config = dict(
    n_layer=11,
    d_model=256,
    n_head=8,
    n_kv_head=2,
    head_dim=32,
    d_mlp=384,
    vocab_size=1024,
    activation='swiglu',
    norm='rmsnorm',
    norm_place='pre',
    norm_eps=1e-05,
    positions='rope',
    rope_base=10000.0,
    rope_fraction=1.0,
    qk_norm=False,
    attn_scale=0.177,
    bias='none',
    tie_embeddings=False,
    parallel_block=False,
    extras=['capped logits'],
    init='orth',
    init_std_qkv=0.0304,
    init_std_o=0.00648,
    init_std_up=0.0304,
    init_std_down=0.00529,
    init_out_by_depth=True,
    optimizer='muon_variant',
    lr=0.0101,
    lr_mult_o=3.0,
    lr_mult_down=3.0,
    beta1=0.93,
    lr_head=0.00743,
    grad_clip=2.0,
    warmup_steps=200,
    schedule='wsd',
    decay_fraction=0.691,
    decay_shape='linear',
    final_lr_fraction=0.05,
    batch_tokens=32768,
    seq_len=256,
    doc_mask=False,
    train_tokens=236300000,
    steps=7212,
    dataset='wikipedia_en',
)
MLP neurons of a small language model. Each row is named by its layer, matrix (gate and up: input weights; down: output weights) and neuron, and shows model dimensions 0-255. Each number is 500 + 25 x the weight over its row's rms, rounded and kept within 0 to 999. Numbers have three digits each. A neuron's up and down rows have the sign that makes its largest values positive.
After each neuron's rows, "fires before" lists the tokens most often just after its 100 highest values on Wikipedia text that the model never trained on.

L8.gate365:477457485471526479527495436532489500491480543494493487521491506489488499503523517498458476514498494493524487455512559513489503502534531527535481499504496504503523476490487484509510527504473530449455442521524507506499475433506519520480521547493449477480529469518535461499552548493552477476528488511498456471453524450532485502483491483504484468488502516521517500472487441517503548535476471477457518487485537486533503510497527505478476484512491499522517538510492485478546531471457512510517508489486502516455452537501488519537472522514510496529507509480495538500483483499506512506485527494500513501503491482481521523491509490516499466503510517534484495511468490523517529548515452479510506486504477506482552446484492504455481500516485474488472489529567541532534526511531477
L8.up365:456491475486517481505496476521447530512539534463473480552485488454514578522492461486503496539534541507480477516525548506490493467533537494467485498537528452543522506492480502495453509492481526496458505525521494475430506477414523531474514500522506505494496464502517495475499506510494530484535511506517473451499493474466482503490516488549509450493529539450488487502475477515511477545494532486479476502467461502525499493490475505507504486496484510453530485467486501517488501511528486495487514469473538486479470521483476483500473483487490493520505493491518515563502465486496489477526489557519523496478540505510502533524500516533525484519488452519524494485475528528513495546482489476497508543491483519492487475482521513490531494532502491537459522537522502480520497531502531
L8.down365:517494513501523522491466452498477500509506506504445517529546513533515510497531519474501479476515517487506548486468481508520466495518551545497490497508497522459506514480454481498502441479501480502451506506488521520491479533479560496479480478488469492447515506487499508480486479474483490477472528483510479530505529515456491485496513477477518538524512534454515475479435454515526523479477450507486476503512534531501483498516508481474536509526484466489524445448522510501506494489500472515511455496498475473505530492542473506529475532527476480529461484522418506495494457504507480501476490499508493470488495490535522499507424485542488531490464504514545567518526530518486495478534468476528464524516498493489494516511495500498524482510497509535505520462498477513491532483463529
fires before: "er", "ed", "ers", "ing", " p", "es"

L2.gate223:485530498459495526477454504472468489487525481488506485496470533476490522478498503482499533517488531490486502515538490484491527513532507504492439522493513500454452534510506483533501476485505511464514486479545516533529494494486463438528520512453507488490529476531529491492504492501479513548504471531466484497482460446515528488494522526474486502481520574528513513528533533476501518484467512512484476508509499529489503537481513481509519545533490511452427493504507503421474489498497507466496488512487500481536478549529528523478535492473494441496547516523457490509501514517499525527497520526469485502512496517446480477516481517518500470503480534544505520440508473497520472485518498473535532498519465458490454546506528524493495509484530511514507502480467511529510515476481504
L2.up223:503502522487533509480526523511498502523499486554504498477444485475512460502523520534513510515508498477487504491526523499500488463527466482507545526528490524520487539478466468474508477469495519456505497459557543495530494463477522467481523496491487526509532464492520473489517514486496493505477488511455511515464518519462493507525513487555490551494503487539502483522504483492514482535474480529470529468514515516487505464490505499447488505493508507505513508500495513463512494527504533511513499484502466558532520544514537516529509491500503485498495466475507436504471446500505453543462464527507526502539483463481549460551477419521545465511527474527446507516530486470490500474522520434511498503487486482496464526509510471499491457525538501529502486515520493515521487502493470
L2.down223:471491499528563522515497481459495497487492505481469543468511458497458467528498526497517530509463516504454487483481525490545485488451478539470530489509525505489486498488441498514509480474492497491480514491494531478485487464523439448503526465489487551504496506486487490537500529535538496495504507539513511547481441518455489502483455499537494470508491483498488455503487501485487457487494469509491483520493490482550489542543503519505515493527498525485482498509479499494509476501458503519495545520467512520470509519524492507488526525515491503506471497503498503519495444502464490485529464469491581479535458464506569467504506471526532471494538494498485508503488512539446499511489523487496488513477497456499513536479449470489536484542518508506467527484509520482478450483517506
fires before: "s", "st", "j", "t", "n", "f"

L2.gate316:463476510479497497515501496497527492503515492497458508474540501512511448541512501505465506513495509511514521438508535526552453506485483529522510523483543500468496554528499527547474534478495492460499539493497538511481477529525510517469485479533501457498487502513504486515463536465463545508505495493493500473507494499500495441530486488498479535461445473511519496473502502487501490522482517535484509480470493533477518523511493495477522479479462534520523518486513480523485477484531495478499478484501488498488460503502504514471520541513550460493464463492530463554517504452509502456534510492524505507518515491518489463527552496520498474476488461492493508506470497526488474492456510469526531506510446508504457449448570506478500484563485464501528511531515495491505528517463459
L2.up316:541477509530558504504559501486469516520516496499486511467479511466498507540527483498521519502473474460514481509497462495521435521460531492503462497489525504466503479500537486479538514491490537481484467509522490499487477498530469491479483465517475529546533526499521508448498493531491541517509492483539469517542482537490488452485544468555539524494481513462506495478483507469487504499494525532473522519497460501509515511480507534520502543523504492467503480499456527532488520482473473526493543472479518532483470487499502466499518528494513514485460505485487511523472510478495557531499477526487504462545501528487557470510473483507475497471481530499480486519515448507529550532525494492545514519500453505525476507521549484497488498523520465476530517465519474517496464440490514
L2.down316:497538496515527498523533510489495481521519444481503516483488543484503506490492534511501496462475504493457513514494508487513498506496499515487494525482504493458485527504468512500508541520498501499471463530508484502481482501477493459464532432489498488490450513548530445444497452489551499498494486503477477501544525509496478492455500490521504530505507462485512487510444507468482531481528492482507495547495510508504470482531522557448519474516498529507528481516487528526527488516502478456484480476483444486545446509469501516535540547510517491523481444444473507478476471462480533474510476499510538526489485492513505523491557486533522452510496474510501488557495527486490502522518509483533489506480530567541483476521565511473514508497500496522516505508470488496510519518492521
fires before: "st", "m", "j", "n", "ri", "p"

L2.gate165:475488513498509439539488501498472509531541502507504498488490546525447460565509493465527491519512501500525486477509464512520518486505463531493472507475497517472508479503510489497488497527510502451508489475548514529526499517501465464476527465497489487564493539531498506511533470491520531531473520538511447509485501460498491481503486510532462527483559519440515497473474486507512458483474504535486473512468512476464523467524468505487497505496501447475514478516521494478486483490499499515496443513491450490509505485512522497439501479537483492500528490471486519469485486528532504528492591527534544495519518483507485457510540493530485511445489503540475496494497478508480487510478481467497505508499484538528527483482500532503486503522495504498490530489458478509510530509441451
L2.up165:520500523499506495502490532502514484511504465492522490536481494484465526516520531487507515531532511500501486494554536460492518547485473506520506462488526557485507487511518470479502494533527541471479474418493489509521484528485533512491510483477479501512556510495518530516527507483512523477514464482566475456543531514492462505443507470526518529503482515488551486481515534506516449525489530522511527505444492441490488496459484531519489553485513495490539478529496517461509468522502493507491459530524489510480466472508523471437478504504463537497528503492510506472532489467517493516495565493496512536485528530512487476510510508469489507488525476498550477526498474516467499457531489521492482457501518452526455497495515468477483504490505498512534499527499518486517549521511513
L2.down165:511531491496454490519498480481499528502541448478551538492534474559499481523531488514497491512487541452518454508494454494492532550521520514504514542534524512432511441512464461486519450516516526504519514537508461499488472475520483490477512513483448497502512472507566501495449509500545557482522528511447524503452483498499501494497462500490516476505545478501472477526456462518494519458493532494486489503524481476516508501521491528492482469483555493481522474513488506511519511517499510517462470513516503506518515521509475528526521508500518517508531519500493530465496526498491499548518508513496475495519491481511520491482538506507503417530484506510514508518505484477478498521472498491458491537498524472521514529528512503487495530504549505485481532540546543506509528487471510
fires before: "st", "e", "m", "n", "ri", "et"

L2.gate3:458458512473463508487520478491493433488496459504516522491496545512475501507519522493494521446501484491476525508500515533538505514510474526546520491459483535528478495484493491484531514540482505502499472514482479489477512535501549519494460522534538463469511506505524493506460512517509488467460463543535519514536525488482510534477492528473494533487513455531522475498496503513459480489498530487510513535473506472486539498491495524506510502509514511462507553520475530494492548501494492576533525497488499495482481498541525494482480498487506528535561504493535464438575464513501537505470507500493496544514521496497525505562469482500470495466477487499523548510490488520501453490484471477503475535471475515490484447501516522461493523505500518529520515478517505461481489514537518
L2.up3:499470475451526503541523512472506454485501439497506507520513503499449555506508514513466559457507515512458457482503496493483483506481488529517538497510448481514515500550539477455497510499510501525477465535502475461533498492525533497465490512534512462517508547512513509480492526511537507468450491510506495485496503507474480497469490503494497479481495498514492480495528489536457538517479540508511516474476491528500523505491501545532486526484484491486469488544490520503493552493449481512524489467486467494513509473514525500460479503401501567498511531495488495449463493495528497534471488536515524520501465496502517493546474469487505466477485510474535510522520463563463494484484499501470524497500442482501473480499473479498509495520520543499516494490513481512511503532525487
L2.down3:496506504492532477480515470524490519497443481498553519451522506518491522490517516480542529496461491502477508485513511521517509502511487528479551511524491458545485536508499490516508510522497459520539446511508522476515474509491484452475490487491508462477498493520515541528460521524514511510482510492506509529517515492505525502448525500533478525484525478492486476491400497561500535516491524484480460526494492470515518495460467505489556485490506507496509494507516507517507536487492535479488488491530459457487501483500537521502479478470503484515535519512475556462529475517460537491549461529489520501539492535513522511508487493471472461432497537451555452495525468499459523482482489482503494462482487506500500494491502518461482528523511499508518486510485481473481550523500534
fires before: "l", "b", "k", "ber", "m", "so"

L8.gate356:475501490485460521482488470487508555499514488492510542499489488504503509497473497503486480507464535467461526490494494495467490516533541500454486529539486534528530548506477516523477520481447502507478483486515493511536499504555480469536479500505502466473520501496522477496515498517534526502504505514507452446483555519517500452440471555516512551472510505491470466482526483487505558519489539501482548476568494504490475538482504520522512518453459506499504519503519468533501522453492486507494505470447474547480466524515502531508477508483509482479535473492484465491489475511505549527507562480472538496487496500496492501521452483502506470517487450516552514477480476512488493475510480534516469527470490489468511456481474509470501476497476475495529497504519498486471518539488494
L8.up356:470548533458509543511479484512462521501539471490512502466510503488511494521533496449479486459508499483467507542434492469504472508515519505496504485511485501523529486521491500451521532451473464469529536552543543516517514510490497499511500503528532519515490501482485494509516499471504506505524474501505514460515533499519501520557474509489511467529466530492510500500514523498499550528451493497504520507516487521528491476452557548531521497504510447513496481479494515488499532493471484490481528477489488524516489522487481554502470522511496508476536534494503504558540469509466501504421504502493530514475498503512515523509458535508469518477498519470480495493452477508527519499472527478521542505498510470498565478482447529445486483505496486462560472517501508488507520495535514
L8.down356:510497526525514518444465438495451523565519499524521535498531535484509503536552511510485506471501528479525523461468526525489481511501541487516464471500512535460508491518522498495480513507459485497486475516498498516514505494494518529463471494502481482506499507486523477535469479479465544485562488524497482498515493512490504541488476479444481468502499513490484458470447500499488510515471479499489515511514480494522493503530548498467494491527504516504459543536513538491511480485525526519516480468521489496457516522532485531494480486503540473452502517517498508514516476525494498506476488452478539523472470490562512491532516531495471547503502484468506542575451476542475503458540495524505521475472531519533542501497497486514472483488505527462513514484499460489513536499536514
fires before: "e", "es", "ed", "ing"

L8.gate300:506522444498525504512520473471446517525467489447452503508514489509520502521479519536498499514488537518551503474518475539516471506454458531493489488495502517499501542504479480517518537499542473514472520478521507495509489500511508487509538539547505506507495471498451518485483517521494477481507495502519512470494509461520530505493515539484493515545531542513483466535539536531489551487483531500471526461490497485488488501549491508512491517458534493509498534463509521569520505481503484513543495498511501526500479501513493493503536477478476516503449479493551476509504502522536527498483512513560514492528526477525520497496479545518449470478520527485455480492479491508480481531509528515555482508499480487497507501450555518549544496575452493497508471513492505462478519487519483
L8.up300:492465521496514508510529530486483531526528448526487494478538493518521466534481479518468508536487473529540488518486483495516509490479514534499438493484503511550538504524531554511519510474505524500475510512500551521514482513494531490482524503501500537479504508452500481515487527535531491507488534539498447508479553548503545513465525489489452508500535519506513512515490502499472505498469488527530495479497511503527503478475518470490525519492482499493470485486480499525508492524500465490478482457538491532502464552532488524504518516476533473475468505493542499471517502472509510492492495483507507488515472483519489486521514505497463483468556538499415516495414494501444497559515487504553464508509503476545492483513519525508500432508491486520477517493485530496495490445531505
L8.down300:532496522506522516548516472438464531457514483478518527532476527489527508525452498508477500454475496498504475509500499520494510565451474536497536494547501542510481530518506494495508525484473506486535546550487499485460456521496517542500502487470514532523553504491491510530483533520487486528555504528467487491490528503495515515492492492515492508518477475489471455498462534526480504533452534511533527531452480470486536496478500485489536509537497502463443483463558505517512501499544472452506502501472472485525453480519521489520510507484499516513498528498519472506509497544504523471485486487519471489537499491487511509463487566481454455525522501503493480495475482518477472484451485516474518436495503521512480496526509504505484495474490482460507482516501540486489495489522489
fires before: "g", "l", "c", "f", "t", "qu"

L5.gate315:489505482490465493519515497481520481483490486532509503564520505508504467500491520480448527534471505529492483492444509526518479457517460516524512506535526572468524456495441497470504485506518518491474535517518486488488501487486531511511509453466513504485496507481493519524512518488484518501540506515498462514519512485512496496486477538471533474427485522501499482509493494516532460500463545501483494493478518537477533502525509454553504501481508539525472505495533468465533477528506505520501491473496557559501501534446492495560505541523518528494457558497516472503507502536478462482506476529452527468457483542528507523512516499517523482520525505463484511498492477497523502530525524514496469502508483506479508437499495499505456517501481523463516481511458497482500539526532502
L5.up315:477465473462500527496529521540495473492530502496537537506507486506540502558555531500484513534499516488480533540504503471488508531515514483496514485528485486485506479506486521485499531492482541465491541495485507501507506538535536508514484517493489499505518463522507515490525476492495521480518443503461500515510516533502491503535459456487474501456461518503470528512442494503525500493509579516479496520495497505490514456481484500467489491487516488539485440490513546501491547501493534496506509496491505566526536519496468485533458494542490513505475510519471482531531462498500471504549476462479480470502472533508480528481516541464497511522502481507500472484465477496494523518492467526428510492524463463450492513497493519468483534544461493539503507529504545508516466484482551
L5.down315:460458520541535480501464489514473532522520475490487490509539499473487527516474487462487416474501495540499496519533470504504520509515498534519468499535499479487513498535516472481488511498490464463545503524501516516511501537537472543472503518537542447498526503513474527503463474494543491476537505467499485507525541497500430510453490502486515532510485512495513427523507482518523560482493516503512518541517449535559522495488491503452532513464489488499530515488469489491471496486504477497519481478515471476474519432517481525553461484521509496469493519475510529534484467445516514469533481510481478513513494488503508483508513500507520500526467502514519497527455513501526484482479489435496521516504516466491469493492486500530479494496512502494527494494523512533490505480530547
fires before: "ed", "e", "al", "er", "ers"

L2.gate63:490491510503478478482474477480537455511532561504485502440497494509499518474455478502511463482516476460536514525506507496502504527486507553541563547504477486494488488537512518538491480515546519505483520466539527496487526544491551489469506484527489489518520477497565471485521475493526505491499489503478534509520493471505463558506525501523457537499482468493525506544493549469503524503508488526492471500550488505502446504467491504504511525505527525490494490515464507535507520479517521537488506505513476457486476455461536500496510503534463525558542482505541507517523499527466486518477517493524533531474457501497506490513444473461470493541483492499494510468452487495544491512492492519508463450483487518485474489534541518505473526491495515543508491481509499466489501508502509
L2.up63:476512506504521546516494517508494514474442512479485491503528528501513481486504500505502496496490499481492502560480478485538488561529480462518497522481521482518509452491532525499462490524472441539532519522558498476509508539498540519525522524472471439474535474526486462473520483493497439489508497498473488486524507517475496528495500482504493499514522509531499508521501489513491507526495495497492487470498511543527509476469482551521500489510531510484488485511487531533453525502446502523470540542559496511491499517498499470491522542463492432527478467520528535522457505477517472498504490488513524513521516505469554515506522476522517508459521515520503519522465505508450499521497484488517474435528497488535540483519482521524527525551448481531469484483542548519491515497473499
L2.down63:497484446562514528507434491494494489497467500481467489508507506531485477467498519459492508482489513530481483510476519529526489572508492499510521489498492463533482529528494490486494530497537491512473496465523481477482480497549537490515500484532453542482494502546526453462490500509520509498512490486490485492503523508490514493489579506492501528491493531477531467485532474528500520491533497532517515515503497469541478485505505488491480459519534512449508493508464545555467509519487521522453495491467494469494430521492531512500543488463459494515537469479516458524510502492479497557528502519480519484497485527485525523518456478496514453454494483504481508540508489511498515514464537477544553486527483534470466463491492499488523487532512477506516468503528533517508492458510508
fires before: "d", "t", "f", "g", "v", "j"

L2.gate202:516486507517516484511496482490517489497488532534478521538494495474480472474483505492545528484537523535494496475476518449419460557527494528541492512538511490527507484462496465473499474516507443526494523509508494510513497524546502498519522486489490530528514489514482510473475495488508495472501459499466522463488477484515496492499479502505485524509486444479502477489531488529469483487512526500524530489493496477519532564497498508506523560511530487520451521530464505510474504547453487508513505527513486488516495482497456479521502495466509447490557501463513502501526549494482470476497480467486537498505474475484502515519456497463506496503524495519501524499491526496506509526473499497489530471525479518474501534535506439502515554494437476464521538524509592495542499485479499
L2.up202:511498497537521507486500522518492498495504509527499457527549484471500461484523490454508532491517485496500522513486508480523500488538541537526514568489514473486415478502485502553505496497528516567504506468509514485499536488521527514531528498510497528482499481490474496481497516510522484471539473505466474508502541485501519524480504517484493506514429554479462523531505512479519511555505470501497487501490481495545470460462475480504519530492529493487474534528489505512502509539500470494516515485519514463489482492451472515514509547488494490447504525503499474476559507494475475497502506482490550497527497497494486486489478562529500521533514553514459530504533458507502489501483541551487516485511502524492448516508501489500548491528520483495534540532548532495522470472547516
L2.down202:502505512513555508495511458500543534484501478487515501482478513482522445446463517465485521474500480502508502490519524498416530563512521518507527495473508484507470500504537483506535528533513459501517515501537544482483491498539508474481527436471484512462514491489489503517466529544493489507474502501402497463497520522536510524509509503509486426507477477505455471484429487522506513505498543460494504522528506489506538487518486504506468493453527493541511506496490477536473500493481507528468481490491476484512511490545508548519517522470507500489499475485508474483514522451481534498525486486482530519530462478482515497527502533478527524500500486512530516514501512451490495456500490488510492490514435510505485509515500500541545493480499492480514499510499523480546492544508493
fires before: "l", "v", "d", "f", "g", "t"

L2.gate196:523472476523497474507476457521527499505501480469480490535491472499454447515451521467514529531531505467512476487525456527499487520479467515490498468522523525452480506480496543499552507474530473505452435510533482449460540497493511472480488474509525492499514491509504518509483495486529487495476509501530487548488518521511493477468525466463527487458442452506457511483506534465532518474477552523510508502461548470512478521505473519464503529502484509504489472530478550538465492471507450523516486523554504477482490509497487477532497474510493495521528487518571467498494482497485522462519516477468485471471487479492510491491475490482495479490483476491511520511475492524501513526521502489488494504545499509502532474498472501490498517437514541479476478468462547508529499474486498
L2.up196:517485440520511492466508494495481503498502508528496539542502483507484478488493523494491491514540469496503520513551491575529521499519544463501461463523482534511481542500492494518472519453507506514510471517508481458466537448503488426496464476506529501510513453493481474462470519509492491503528502493491505487489491527547507454468542498509505499536494472481480486468499537476489494452462502526469519525464475498496467487535483486467480488489507434466462545511506506502463488505503447507506468519498501533510470518489500477532484485506501482524547531469527448535502460552499496524491528518484497476482476510516505506532496486570493516480481477532524495514519516506484497542482523477459480504511553502512461494482521527521492479502470490464502476457499520495518518523476511
L2.down196:530511468524499511448482504514489500500463487516500490544487482488506460472486538492505500517524518493498480534494427521517493459528494496446474478499487513511445517471502507507535481509456509545518486493510503518468493531536511487464475475492522475500517449489485532505461504487518483527483498477479504519518537492493497474494466515463507488529508507483481466477384488490492566484466503423482540522446492497523549516514484484519478515483491477497538471497494472500520516514516546494508478534504488513496499527544512517476530504488503511519536524461542494555503473522513462504497494515489501515485501514531518498530478477520490521467513472502512510494543536509465530499493460499499483464516513514484537507506509478481479506433474516528485503491478522459504478524472528
fires before: "b", "y", "ber", "ch", "end"

L8.gate35:507469516490510521534505497564500463477429521522531487553465489518502454552503467486431510512491487507523496517512507513527507474467501520465463502547473528513511507471494516511525489534505520502491489474472497499527515521482470513527528484515494499454501505494471535475528520538497511468469536508451513517503499476459512498514522523479528504544503483524559489488551507518499489491482479490463459475505486503462541536539479530494500511497506495538519517492517540520477476462510543518491515501468510523563473441523528513542510490495485495505430490461502533482527438467478476490545489499504518505488528516498499525486502479531483512529524473500521497532522493488463515521486520538477545534510506494499538500508516496463494491477473523488501510472474531518523493479511528
L8.up35:521485486515477501478472517535499499504471502488488491495499523511460529537503469544541521529446480453474510590516505490443531513510458477494520516504459499553497550452507483472484517506500511510482512520452475525462519499472513476526515487487476512532524466450498484439503475505479502544493504508473450531481456480490515448468502487492441483484525509513492497527509505540488489477482511492529496488444498509508518487506529483536478520514512426515487468477507484495479518507468518487545508527524512501499483473474526486546495521527510489494483517493513487497490469518515508491525501451490511512450519500504456516470516524460487458498523473484523504463483475480522511487496489464541516509533545520500537485529476490491476492532522523508462526503486479466524477499486486
L8.down35:516484483538470470442519482536467534487496498509493487520500486509487493525496475502501503531517485483490458466505520487464487493542495508498479540495486486523521495530512518505526469513523479525455491477550501504511491498525482506511493482582493532508566539525478469502523486509550487479531517559507467502479513526509536541530515479504465489526507519490514489505523527535486485488433467480521471488478555473495574523486505506519497526525506461476527506492542485475509499483495499515472471467510489506491495504484477515490502500490492543528499523463526514502469462523504497565538532480517512473516538488492474481491557498472509480477523452504508513485456495531559503502539473541502479494504474523529493488447481480514474493477449515512502524545471494487510523516505526
fires before: "g", "ge", "k"

L8.gate273:486487482479475458483523487532485472547476509479455460534479507457480454493466522476552501505495489514508482519465482541468501526497464533502492514479556517449484471487536525472485478475507480465517502488501516488500489498495460514517503437531532457535495540484511536475546487470520487505507496487460501478495511502537521532544500478464496472505487494488500490551497474490489495493498531503508486534451469474434471492493493546506498489493441496494494518478510480499509508514533511513487513505482507485489515481504515506457451539501510542483489535497479458509512475521510495470497503510499539495451501499479453536549508531518532490487495482486520520520481524516471521559476452513510475527490520487515481442510486514483494514479469526526477496555526510515482562530508508
L8.up273:500512511471509502434548514481494458467465511493465512525526550493503449485508508501565499538542499535474533480498493530563493499540510558462516511529474500497482551488491542534495441541506530501504486513524508527462519494491534524514446489526510470517540481472495511469540497502477454521499524478525479544498501521526485507518493500507477525516523514481495515512503493496532519472493489487542512498516491490470475520513501571490489515477503470504480516556487478477471508484519499510492521470505520532477471464527466521493451515485492502497497489520515482532514506551455555521511517527502497453516503479509506520522492454486481473480510461469466516485476531483495486492508487523504511475499544496516506477463490451488482490515515518495525538503533488449527521525517504
L8.down273:469494466514479536483518473507472518467483466483511508526517531486511509501515481535532465485497505481511472479486460590484477542530472513462560495518514512521513522469498497472524457511539552525472467502523538509467488513518473534523473496451426551508506491502455455483518541505504517518491476461501513517484499500500452525506523480553508463525484439526479512513478505487502481492495521532469511474503516484475499503533491476546486511507479509537503515501540481520469491492516518496467536476530500477511500505505488478543475493528490497539515501498500519506522468485497489534494503503501467477462509464535505484532534488510468502476487473436518537488496490512547472488498481481493484475474471532524511486485502528505452517513505467527503520546485458477482518528468499
fires before: "if", "at", "e", "en", "w", "g"

L2.gate1:486507491488477510490493511523516438486497485503482517508535496509526544477527515460501517529528472492486514456476517490525519446503480517494442511546480488454493533524477536515478502509512482548539493478547504475506486529458503528478499521473511470485527457512468533496481507511524500503505529531512463552485492522495486481508521533541491490474499528520476544485489500490467515543500506560544500469515482532504446492504476463540486502545538475508471482462488514475501531481484486523512514557473520520523484504519488465466437505492564504503527506532531528495501496479496521506480539502517499461490480477492456483473524459498483510486513539500527504504527485514503478473500495485457495455511518524497482485488477554471515497525511463481518555525526510508551495470513478
L2.up1:427501510430489511513500538490479480477515527511503515473497495455486482480548487524538501489525499553474510532510525503514512473529440506515453526527479497540536499530499472538506506479504484530469500487522511511484482537498502534517500485482466489543555504452477518515498545496533488521476518484477444559493479517440488490517543573503496494536543493477470490490502472496506496507474528465486488500467451496512499484481461511527475514496522482526489534502501522475520497486461530481533541524496496550506475516502525504469482512490505530503488493508463515450470481500459538491514489460485493508520505455535515513483514502484555502455515520502490545493516485505498503518494506489461486471496479502463483508488516507523506526514506511505432492535495466525504491524495487
L2.down1:467519492507482532489483512503516531488477497517510502442477493516501466528540492512534455473484495528488495524499488481526515474530509459467494489492507469496536501508490515477442504506515525469487494497509495514502461500496515517503507518512484475511519440501511532520483534459499521498539507488530457484489515523516513503556502499481452492515453495486489463503449424514503454522475499500466507468510523503518518476452476508498477484469532491490494530528502526525481505491494497494477535478510477501471477542464532462498498491531476557537488504497508489495546486544412502486495521520513484515509483500496534491512530448539465439492541518484512516464534451510465493469497509454487479506513541500457495491541535511497504496466495489478479467490495472511469483540453488
fires before: "n", "d", "l", "ts", "b", "so"

L2.gate380:489547492532486530483531501526489526535508509506500486465509494497521487493478499503513536528531495548518512489488470504471474522512505533541421482509471523483486528472469508555514483539570498525519528521532539505465483509487523480565493474476482509572539503479479552531507487502459535489497541505494494534528544464528477509520508515522555511464497492525487513516506519511492512500509483499508498467470496470496494478491490528503502482523548501488487514475545512542499486465478499504551503533512467510493485470468526544483475551468466441481485537512505464505473512504576484503485508489510467478522475522525539491528497499526499494523461475497498509486523485510499532493504502473507530490503489495530533480428483496514518498496521478505505501482484526494506479502459521
L2.up380:485496520522499529453501480524443488478492469526531519497461530497481501478525519491515521531482488513472513473447486521476517481524476498554481511488516479481503537547456520538477501529487523569502506506495492485484479521479449540516485470493468474484482533515488502523507533471511462502491504445455484486504524489502486483491520475512493467542480459497499540528530535506536486507530514498498424503457505502513534500479487453543493458570524526507526470510497497506513468498446474498503491540522493478532486463484547507491480531521507513548462499552469454507474511449547506483498517511520516474511523530491526463463466517510502485485495529508487491489461493533506512496522523514520490517505512526471541472506496508517518525479470498538487510494492521507506469495506512
L2.down380:504496485526536525501514553516454461482509502511468513491521508459491517522524484517511545488493486504484490539516482503520509485484512517480501496449499484498567500484474493481473463498499486486462518518491527464495509478485491531506539540511497475456504462489525451511505505480466504513473474481512501508456509468499507543488525537513545473513467474512537547516499526507507461504491549474515496486476472502496513532475524482491501507487483450501540469502481491503499484450506525486510486516462507511503503498426502489457505517450489510504500478491492541525471497463456493503430462448508469520489485479541518504515526523487477486500483529537530522496469489501513508525527499517509546486475542527498472505483548491549504578555525504515482532477527478513520472512485543
fires before: "ing", "c", "p", "ou"

L4.gate335:494501457526527508494495502439499505448475501475477496518532466489547471499481491528522562571485496540466502503493475484512567490479518510527522524497502526540510515503453488503474480489510510496465526525509456518476509483557469490514503524474476475513455496503474518494500417526494518509493508538514520517466508548513488515503480516475519474488459458493530483491494502486496484495554453508525502497519470511473485456459478506489538494483477512523530509452534513516450484445524492481493517499514488498534463520440481498489486498492517532484507502512481519510499499468465451513481482489521514543502569458523493499513492522486495518494533492517481506459500470499508489515515506487520496509552538495537542501486551502509503473512499493523526497493495486491483455471492508
L4.up335:483540499448533506487529505496484542516503473530497472476520558490530477506463543483494512531487459503489444482505554483546498527530495492481476481508487475532495517485480474529484473507488511506535506507534488508498478474527560460516502551460550520467531514487491508481542472500513485486507513534493552470490518492525527529469519539518481489523441532496522467510499436489472490499518477506512503539533473481531524554492545550552470492514479537530503496490483490517507479509552504520529492511496479509557465531458499530511504502507522479508488496507510545521479516507460496494512498482486530492528493480499484523462506502474520528483512489531506514496502452521469486507491466526496459440477503477470531468490489483508505520496492486472520506487498507505506533500459457
L4.down335:509480507512497541537504477506507532496494499548466512522518499516535519518521484468531530526457469505534508516481469517514531559519536501470516521513556552498472476493476483466511490455510502518416537481470513512498497530515528534482463498495461456485476489456525513461562475514485485521522520506489551508497508529504531489508487473448523494492484534496504449480494465504535499523496500510519501486514512500509494484472492481497510484473504479500536466513499502487496433453509517508512500471527487490530505509519534450487481492508480485498484568484503510469502481525489540486488503556474516491463524461498511482456494521471535515511499476539498501493488533554538490520520469503499531510547465489504519503490475500514518514446511503505494466517521545541513510502475532
fires before: "ers", "ment", "ed", "ing", "or"

L4.gate105:478510498504548515565524505517509511531514534499482459537496515498520519521464502508550492485445493495475461493549525496480508511504467521510494508502461519456526481514509472544535503443501492515470480530504488515499522531468498505519525498546490469531499516439532478534507507471483506483517530513465472546464515519490526542536503511555491497487486485501482488503506533500489482508466517494464510502496503528501490491484498512497479549526509474516552484457521494524518458509483486506565517491474457475478514512561499480519474500511498525507498478560502486524532477501516454531480486492497474513485537500458526440538517534472495516456535537493547494492509492529529491506506526523551491514525485500498496520487476503519487506534475479519488482490498508553457451476495498
L4.up105:507485523505488485448456501463507492459484475487538482508519505498519458460482495481535523514501496487503550483499495510535486490500504475466496526506516492525484508523462476580489539493481487505504507524473550488502509510497504506484530492526505469496502531484502482501495494544479474465523482495512519511498509461507511526478470480471520481485487524534499533491525520500481524546511500516486425488504537515497494467463480546493512496523506556529487452516478495503477525473526499508502459482502535437489472511480530534506494498501494499552478509546529521502499515480458527488510454473540511484551474439523522494467437495504489530496470442513499481518453481519510473507482507502519480483545465530501485478464534513497526502520450485513479464522505529464561516496487512
L4.down105:482503513501500528512500517525461485498512497511550469495526483473489473453464461548448463498466576473501479510500473486503514511495489490525506526471467513540561480494504512544488473461529525505513519540463511512524498503547518500505532497515479492499552520461511464540496469516491510479533532459476549530482497498521507463515507509518478483526489532537535534480529508480476486510529484513508516501544477485496459527500507502497457520506537499486522526477512485481485524464517486526511476524535486496500483492473496479523505516498511527507483510567522517501540460530508488532531512506505512520505508484531518497524527458492489499473508485500495483486421461516515486500528518474508521535522458560518473509493557480460484494545492476542520503469465470502477507477520518
fires before: "c", "n", "p", "e", "t", "ions"